Weights of a small GPT-style language model, trained from scratch on English Wikipedia.
Size: 16 layers, width 256, 2 heads of 128, vocabulary 998, 13.1M parameters.
Architecture: LayerNorm before each block, rotary positions.
Training: 762M tokens, 5810 steps.
MLP neurons of a small language model. Each row is named by its layer, matrix (up: input weights) and neuron, and shows model dimensions 32-223. Each number is 128 + 24 x the weight over its row's rms, rounded and kept within 0 to 255. Numbers have three digits each.
After each neuron's rows, "fires in" lists the words (lower case) most often at its 100 highest values on Wikipedia text that the model never trained on. A number after a token or word is its count.

L7.up754:149140134121105130125156153100150125090170139134145103139123071143126116121100144081127119135129104097130067154110093133105114126121099116145130120140128133118116114122120150148134157126130114117134147121129153116163138110126163125106048161153119115160109144133113144123150170122108084172175091096174103119105164127141147099117098154123101129131142143156115100116127142098094159117151093118149109178146147144118128112143124122138122122144136135135159121091090108180130113161136111107155169158126123162154148071137165187145090154097136112091079135169145103134135134118092183139
fires in: "university" 27, "war" 7, "mexico" 6, "south" 6, "association" 6, "european" 6

L2.up782:163111103089142074135120150158105111079075141124145118117118141101147150153135110131162105152107095161113143149107127107102207155108100139111143147090116162102154159121137094098152110120138146129134105094112146113110140094113110143115171093124114119175190120139146158128118132122133109115132151129133178125158136112161070100096086154180121149119181106078118083140117176110130155143110125181158139119120093130149132133122137123122123107111133114152119107067194092102127146124138137162122155128130155104155139140103112094104116166127119090163148118171134119091108114128130151095
fires in: "engineering" 14, "age" 13, "english" 12, "average" 10, "england" 6, "away" 4

L2.up1013:127109162139183139122144140116173122126146132166108120184133106132127144082097133104142127121103129131108095137123181075146183117154143168112206115129089187133124136143111139119134120132147093105100098129125109110165132124113127133102120093149111100148142130130158124143149115102117140128118150079161111101130138104100135142120126125086098131151138137117104121137120123161115139128107085120138096092114164153112185178121121173129166144145101123127158084114124146146141150138096127134098087128157134101107102125089091115124166098111143163135096132111110097125156165177116112152
fires in: "university" 35, "000" 13, "healy" 7, "alone" 6, "battalion" 4, "italy" 4

L4.up443:138146130119165118147102155083150172117092105138094133167080117166153149129117098088127093148167135124088119104177094166176095093137157132118133121190139154134133140127112094112127105158126123118116145133122158147119130108161119152141188121157113145127124174132079105122134132111115143151161119137118126086132123093135126106105125126116138127136142133149164099152130193100158142173187075136129118108120155122152180091119129167093089123135162137105127115105158125155116187113153111114167128142089153140128122123138140128116123110123137123136122135147150069137133113146124133137
fires in: "under" 25, "silver" 17, "support" 9, "member" 4, "team" 4

L5.up368:136115147154103129102143112118140153111129135154137136092092101071096103129111117125171135164114078144140151136126094089110135160151094113129152101137098066120136102144087136098107214129139134128146125125097153125112150136140077124116124122119144119094109165133121129131148115100155105176136089136119141160116133125118141143141141191140125133121119129128097123101135102132113068134116112088154160104091117139124132124169141180128131137144115122179098132146157127137127124104127125138078110146091123183143117138141128126142144126094106125132078103150143155112134097095130122139
fires in: "him" 21, "life" 12, "himself" 6, "ultimately" 5, "sometimes" 4, "previous" 4

L3.up758:125102083155117119124167114128128135101145090100140074118072130145121094152154090144117108127109135126100089133102101101130086144105152137119129147149150143114092102155112106125183136108121132101138124092153143151097125136143144143135164138135087154157113101106113133163116152142153146134163114141097147153131126118189135158130113152057113175096122150123129104136126110141124123194096130149119129153094140129145145121154134143083149153128129138134129130114109161115161167082149106122083163118156114122114127125138140126103188134152096116135105166168111118095098119113148133108
fires in: "second" 16, "committee" 14, "democratic" 13, "control" 6, "illustrator" 4, "concurrency" 4

L2.up314:129151154150124122120168101113134146180103118133141139151130137183098137056091151108094113127115157089162120081125131086099076173157111161099161169080160097104130163084151114103112164096137116127139157129122117138140115125138123139129152149133105163098131166157114161135135077148133111146105111128113117107144155140112122115159145131074121169078103140125109153120100107098108125165120179135148086101158115159122126169107091159125102119121116156112146096095133131107168124132176103108124142136091123113155134159151146138115150127159086132122103129157134101127120122137108194099
fires in: "just" 16, "joined" 14, "new" 10, "japanese" 9, "japan" 8, "challenge" 6

L10.up664:105129146126129105093149134114166135097130091105136109106133108078114135112111116115128124094150160122188128140131125144093117139093082079130135140126103130134107168107136158116122174130127106182155148134143159142117145130113139080117126115101147095151093132164122067118134158114126135159089135115123149120161119128159150152113128131138134107129134127124146098114091149083135142165153141126123090161098160154109121114117134158114120125115122126137160185124159112145184169099102093139144111143103156119124126157110141128100135139100124146160152141094116181137137190094128125169
fires in: "was" 32, "is" 19, "later" 5, "formerly" 5, "are" 5, "and" 5

L4.up643:116121156131126155114122128132086111124138114169153157141091135089085122144164115122108156132128107128103099144133097146160112114140123121081075150132107069122135127123165106141132138176110109068119109154150153145117136107138124134143159120130145145080147163142161100150162138160124092099119127110123136124142117150079081144102089093102139146104082088168144143113127146134152132091129105116163127124097124081161087134141128115124105207149124129160121123132130125107145140141151090142104115141095113158145135106131131099098095134121146182127116146150110089141136145129114158132
fires in: "then" 23, "total" 20, "there" 9, "their" 8, "match" 8, "february" 5

L7.up98:153156120145144135131140161126126130140112135107083120157092100121132103188123141144109118084110149145137107113163118145107118141084167172145107135130109151136132173121149102094150163115122096118152125102142101145124130129168118116143115119137116129116121153100157120140137083104128138137123105117115135119142184111140154095149173159108147157127118121134129125096123139141140116131128151184090152132137131121136128118136140093129136124153155098173143109091091136137141111086117135089168129115084145180093155083154101117131146150081105144093128092136116116145113174147167111111
fires in: "by" 40, "new" 11, "german" 5, "other" 5, "official" 4, "office" 4

L2.up296:117104145150082151117096132146131150089139134144181115151103129110086157131076122131144069070122104113138125124127119114145105134155156099128110143147164127149153154137102141143096094114110131178113102155122107130103119127099181146111160084159133133179129117112123068136156121147097148132109169127116103135098151139133130116133076144080152149071113136124131120133151163147129146120162165121109128125149142120112153162114097174123118138140142143142143149142136098141130124136134138152083108155161161138137142070120116105175146123071123135092134154104178110146142093132118119125
fires in: "later" 28, "children" 13, "building" 12, "wednesday" 5, "consonno" 4, "water" 4

L3.up93:110134110133128104137093116104129137148125121118134140191153086118113188107114112117123131145106163114141161139110158105091106150158129103134143148141133139110122132149117091148188127149101109086137147125098128133119160115135132128161145117157149121099107154129159165160111145138123140094121158114148117120068158148142132136166102091136115137136096110128100125119126122139109062143160095087117136136129139161141130123149144119126110146117128195097067152115109102161145092151163157126128117137114115144147141146152139128091151129146110160153099178173122090128168137079141059167
fires in: "french" 14, "africa" 12, "african" 10, "netherlands" 8, "origin" 6

L13.up668:115139114071158108124119160106118123107144113086107126166088129130141110124142134162098137151106135102127123148124159160151109120144168121124123129146124110167131121145120135063091106172132106120143128132152204111144139134135116170155105107135170164111070158104176129139119145121158102120178120126136072146149134132148112147147149178162127158108142118165113135153137075107143183124138116114131122122136125111117128110135151156112127089150114139139105151102121106116162137163133090121163151148151162152156127123136126156093079075118105129137181110160168145138141117100122121155
fires in: "a" 26, "york" 13, "the" 10, "instead" 4, "at" 4

L2.up455:153115116138108143131125135128127131110118142113134119125126160112097157176104139117111131081124133141135120140119123089098138106115196120120143144166145123124127110145089141164053114142124096122141081129089177143136148150119174117128119126168076131127178105116126107170125125101148119145166157135132095169098128117082130093142145134121130173148150084122124126163119123108168140127133182126153159168069097142103141160148109095118140125131118165133123157158151087136094127128135143114119127145156103148106146118123158143133111144136115127114108087126135130227115122131059131141
fires in: "five" 14, "station" 13, "building" 12, "million" 8, "number" 7, "chronology" 6

L2.up860:142151148142117119097130137167120127137106115121147113136130144162112101147103129130089149151129137106172084111136137110113122149143120128070178100088123139144134134122142101100128163152171092129093180135097138160088129160150152150137115138163082113121142143137097100104144150103114087126217130155132161101164108088126157115137135082173140063156161088163106174092146136139107087125086113155141087135118141128136135116098129122118103119107148136156174154116134161123088147138123156081112121120107133122144134096131149146178086155100143145141142107141173113138110111142122154135
fires in: "second" 30, "school" 13, "southern" 8, "schools" 6

L5.up256:090146106116127109096129118118133114101168102120147123114126118089106122146125143097095151101138147136140140186105113105106128138117103060146106132178128142107118118120125143130134153132128138099147172104092131162143151112158076168130131094145190143136079150136124144125121170156125101113120101129156112108166146087088177120127125118120128112130121154117120065122183136088132141087155109122117171131121124069106135133132106105147123149141129124127146178110117119138103121105147155122136128130110115123111152117136109089150091133102118115112142151120106144122177104132114178145
fires in: "west" 25, "northern" 11, "carolina" 10, "ottawa" 7, "tokyo" 6